{
  "n_layer": 10,
  "d_model": 192,
  "n_head": 6,
  "n_kv_head": 6,
  "head_dim": 32,
  "d_mlp": 768,
  "vocab_size": 2048,
  "activation": "tanh_gelu",
  "norm": "layernorm",
  "norm_place": "pre",
  "norm_eps": 1e-05,
  "positions": "rope",
  "rope_base": 10000.0,
  "rope_fraction": 0.5,
  "qk_norm": false,
  "attn_scale": 0.177,
  "bias": "none",
  "tie_embeddings": false,
  "parallel_block": true,
  "init": "uniform",
  "init_std_qkv": 0.0255,
  "init_std_o": 0.0,
  "init_std_up": 0.0255,
  "init_std_down": 0.0,
  "optimizer": "muon_variant",
  "lr": 0.0109,
  "lr_mult_o": 1.45,
  "lr_mult_down": 2.0,
  "beta1": 0.93,
  "lr_head": 0.00579,
  "warmup_steps": 200,
  "schedule": "wsd",
  "decay_fraction": 0.66,
  "decay_shape": "linear",
  "final_lr_fraction": 0.0,
  "batch_tokens": 16384,
  "seq_len": 1024,
  "doc_mask": true,
  "z_loss": 0.0001,
  "train_tokens": 184800000,
  "steps": 11280,
  "dataset": "wikipedia_en"
}
MLP neurons of a small language model. Each row is named by its layer, matrix (up: input weights) and neuron, and shows model dimensions 80-175. Each number is 500 + 25 x the weight over its row's rms, rounded and kept within 0 to 999. Numbers have three digits each.
After each neuron's rows, "fires after" lists the tokens most often just before its 100 highest values on Wikipedia text that the model never trained on.

L7.up309:511511466516487485491466518510496511512465474480531496537483540544531482522529505527465444542477494500517470501490510487537549488475570469495480523521546561454470488517543505518493501524517448546508496492478509480466499467509520508501500447486508492473486475477517521499471513472522500502
fires after: " ", "s", " |", " f"

L4.up425:580486530534457481494521517481487496447521486526450520511501497507536458529517520495470475512517501455484461519525508492522461460486505464538504507513538515539488516449540460455492536506503467489452493492491515515518503466532504472447493485454486493483503483509490479503504491516523475518
fires after: " b", "re", " Re", "b", " re", " B"

L3.up487:508513524542451567476493513462492523467524476498484524503499545529504483503506506512488553505517532522430484531558510521489508491510473497513486499478523493465504539483479538490478499499502509520497474525479474485472520516493530550499497491490482526561549487505500475473539492486478473514
fires after: " a", " me", " A", " be", " the", " un"

L3.up553:550535547509486514526474495505550509487467502492481502509509505497483522529504518510482574442427483509466530494509503490494484503525473495491511492503481468508511499527503529515467465504520528497468509491494537510463492517425503539481534471457501491529514513479529454502471490512504513507
fires after: " Ch", " Pa", " pa", " J", " ch", " ma"

L3.up662:479529541501501483467504473513513511514481466473491515542500496500452504519501485538467510484491496556478481517467491499509504522530459541499496500463510533512519515494526485516525507486514510506507465493492530489466503468495504499532478517520428456474501528512464436513518530537534529491
fires after: " E", "k", "c", "D", "la"

L4.up164:461501533527506564500517541501547491515533520461458498558514516490518490472494537520487518543470520505470476540523523519478509510470489468503543506488486478480513493472442515478489546514514538475475507488519479459479538523527507498544463453488535503520507527463527526494501496504464486541
fires after: "ri", " be", " pro", " a", "po", " mo"

L3.up122:475540518503496497510489491525502494482481557534513506468485491505529527558493503491506489508508534545509532494529504489555499473493519490499504470473486490479472430461509535502529480521523458487496452525484496488499544519501474481477504531523528511532505475476492553528484460466495472464
fires after: " the", " The", " S", "S", " His"

L4.up136:493538537514516509496524485527544494451495528477455504502530512452532508497484521527451457506451476522507488485488538463486447466535511499509475499492562530481514502519472493494500459472525482509511479497514518481511493517479498510514482479541500532486499512540514453487491483485478499537
fires after: " D", "d", "D", " ch", " to", "ed"

L3.up207:513523472530497515480490487500486480539481500471489494500457477494528520514491543533527530517503514445497544449516512498541494503500480509497438528493479508490513529479472487432507495509444464502544509498554514481499488488541492471464486468504528500514564518485514516517521499510550532516
fires after: "|", " st", "|---|---|", "P", "s", " V"

L3.up229:513519537465478448527495519489493536508501534498470456492480514459480473503534553532510462561505480522498470465483501457501523497487497497509519530521532498531531487472535519551489481485485494494502478512501523482547503521509496472467497477502525501470525515505549470455546489467552470481
fires after: " O", " h", " D", " Ch", " co"

L4.up563:497480494466520498507482551487465483501491479492461452528501524503553485486506515476502472491491511492524482473530503484480520529516504499521469528497505533488499499465492557505480483455520485517510519511547468458465505527513486492488476522451509533502525486488511538528494490505533551479
fires after: " st", " w", " W", " he", "s", "old"

L4.up386:552536502490517482503524537525509519490479470513532492498514520463484499518489517465427470537499519450585513479523493460501528509502495494539526526503493577497483485493495529489503535549497472483484491445532495525495469480492479530499527467467460510454530502500506499482488533502484510527
fires after: " ", "N"

L3.up54:510468490480514513526490558488468520504510520481491507482459499552473526480479507539512503478518530523503437512507520457458491499508504457504510485453523487508500561481440522488532488506479540530503510514530535469479497543493503536486495506478515484511523508493516478496495504471475486512
fires after: " A", " a", " O", "u"

L3.up448:518504528514487457489490498542497464504493521489506501504485530476509522547515493465514497559444482514497483445531503492490511495501481507494494523490541470504524529520517538498501493507508472484522526494516552461492501484513459519500480462461467518502505514496493439519538463488502515525
fires after: " D", " mo", " Ch", "D", " Ro"

L3.up700:490493536507500433477497515511479480471486486517504485510501518480517491518536486524449469524454506529531499477480483510478516496490505449535490544524480476486512515503513505493465498530520510537511483505516492502486510515539499514496514472479518525432473527499509479520440495507495459476
fires after: "H", " D", " Ho", " H", " Ch"

L3.up146:521497504517448511506497497523513488463440519524476522483499525461524546501530500524471519492428511465458465490485484481490521480486488501535480477494518475484490478563507544524468514497503513487498458497523477516491486465504531500501465503459501465486492546441517501512502469560545543500
fires after: " ch", "bu", " Ch", " finish", " continu", "p"

L3.up619:526488517541458471504479469522488494446486511522477476493477589458458471497529468525464505483534496426490469499499488481502510457540532530540516499456482509495533513495489487486455500487509521537509529478505518456489509486536504485512489534457516511542503502522501497529506482492511507528
fires after: " b", "ro", "re", " B", "b"

L4.up191:525523494463550572540486463514492466537506526492491501494500502496502493496507482539494508515488495514468524489512458476533488510483496488501488515473457489447482487482491533482486514510508492483504537544521507502454511497479469525487500461535474506515542511491498505481515486459473487517
fires after: " an", " the", " The", " a", " of", " or"

L4.up736:509513485511463489552510497531474518522505475488497498484539459524494522498543512468510479552493489478502504464494500515504494495505497504497484514537498491500508551432555472518508506509449510477493514489498466552536474530573519517501516470461494503516495562479509464501505489506505506500
fires after: "-", " ", "---|---|---|---|", "|", "com"

L3.up422:524503483509548498524513513533469449485514553507511455471533481494558491512531474517491477465494506486492528493537517534553489512510501477510493501487487485461454494475495554499475524485508467527520461524490512523483523564465467514505497464517491520516469467474492488450507497453470495517
fires after: " a", " the", " of"

L3.up149:476528515467519530518502524483462486552511497485480510451514531519477531491534496471495549521499514508478471524528508480526522459530513464501536492527515467487464536468524515424506503466465511500506486498473491489511491518482523502470558499515496512471499528523547494502499433488500516501
fires after: "-", "---|---|---|---|", "|", " an", " N"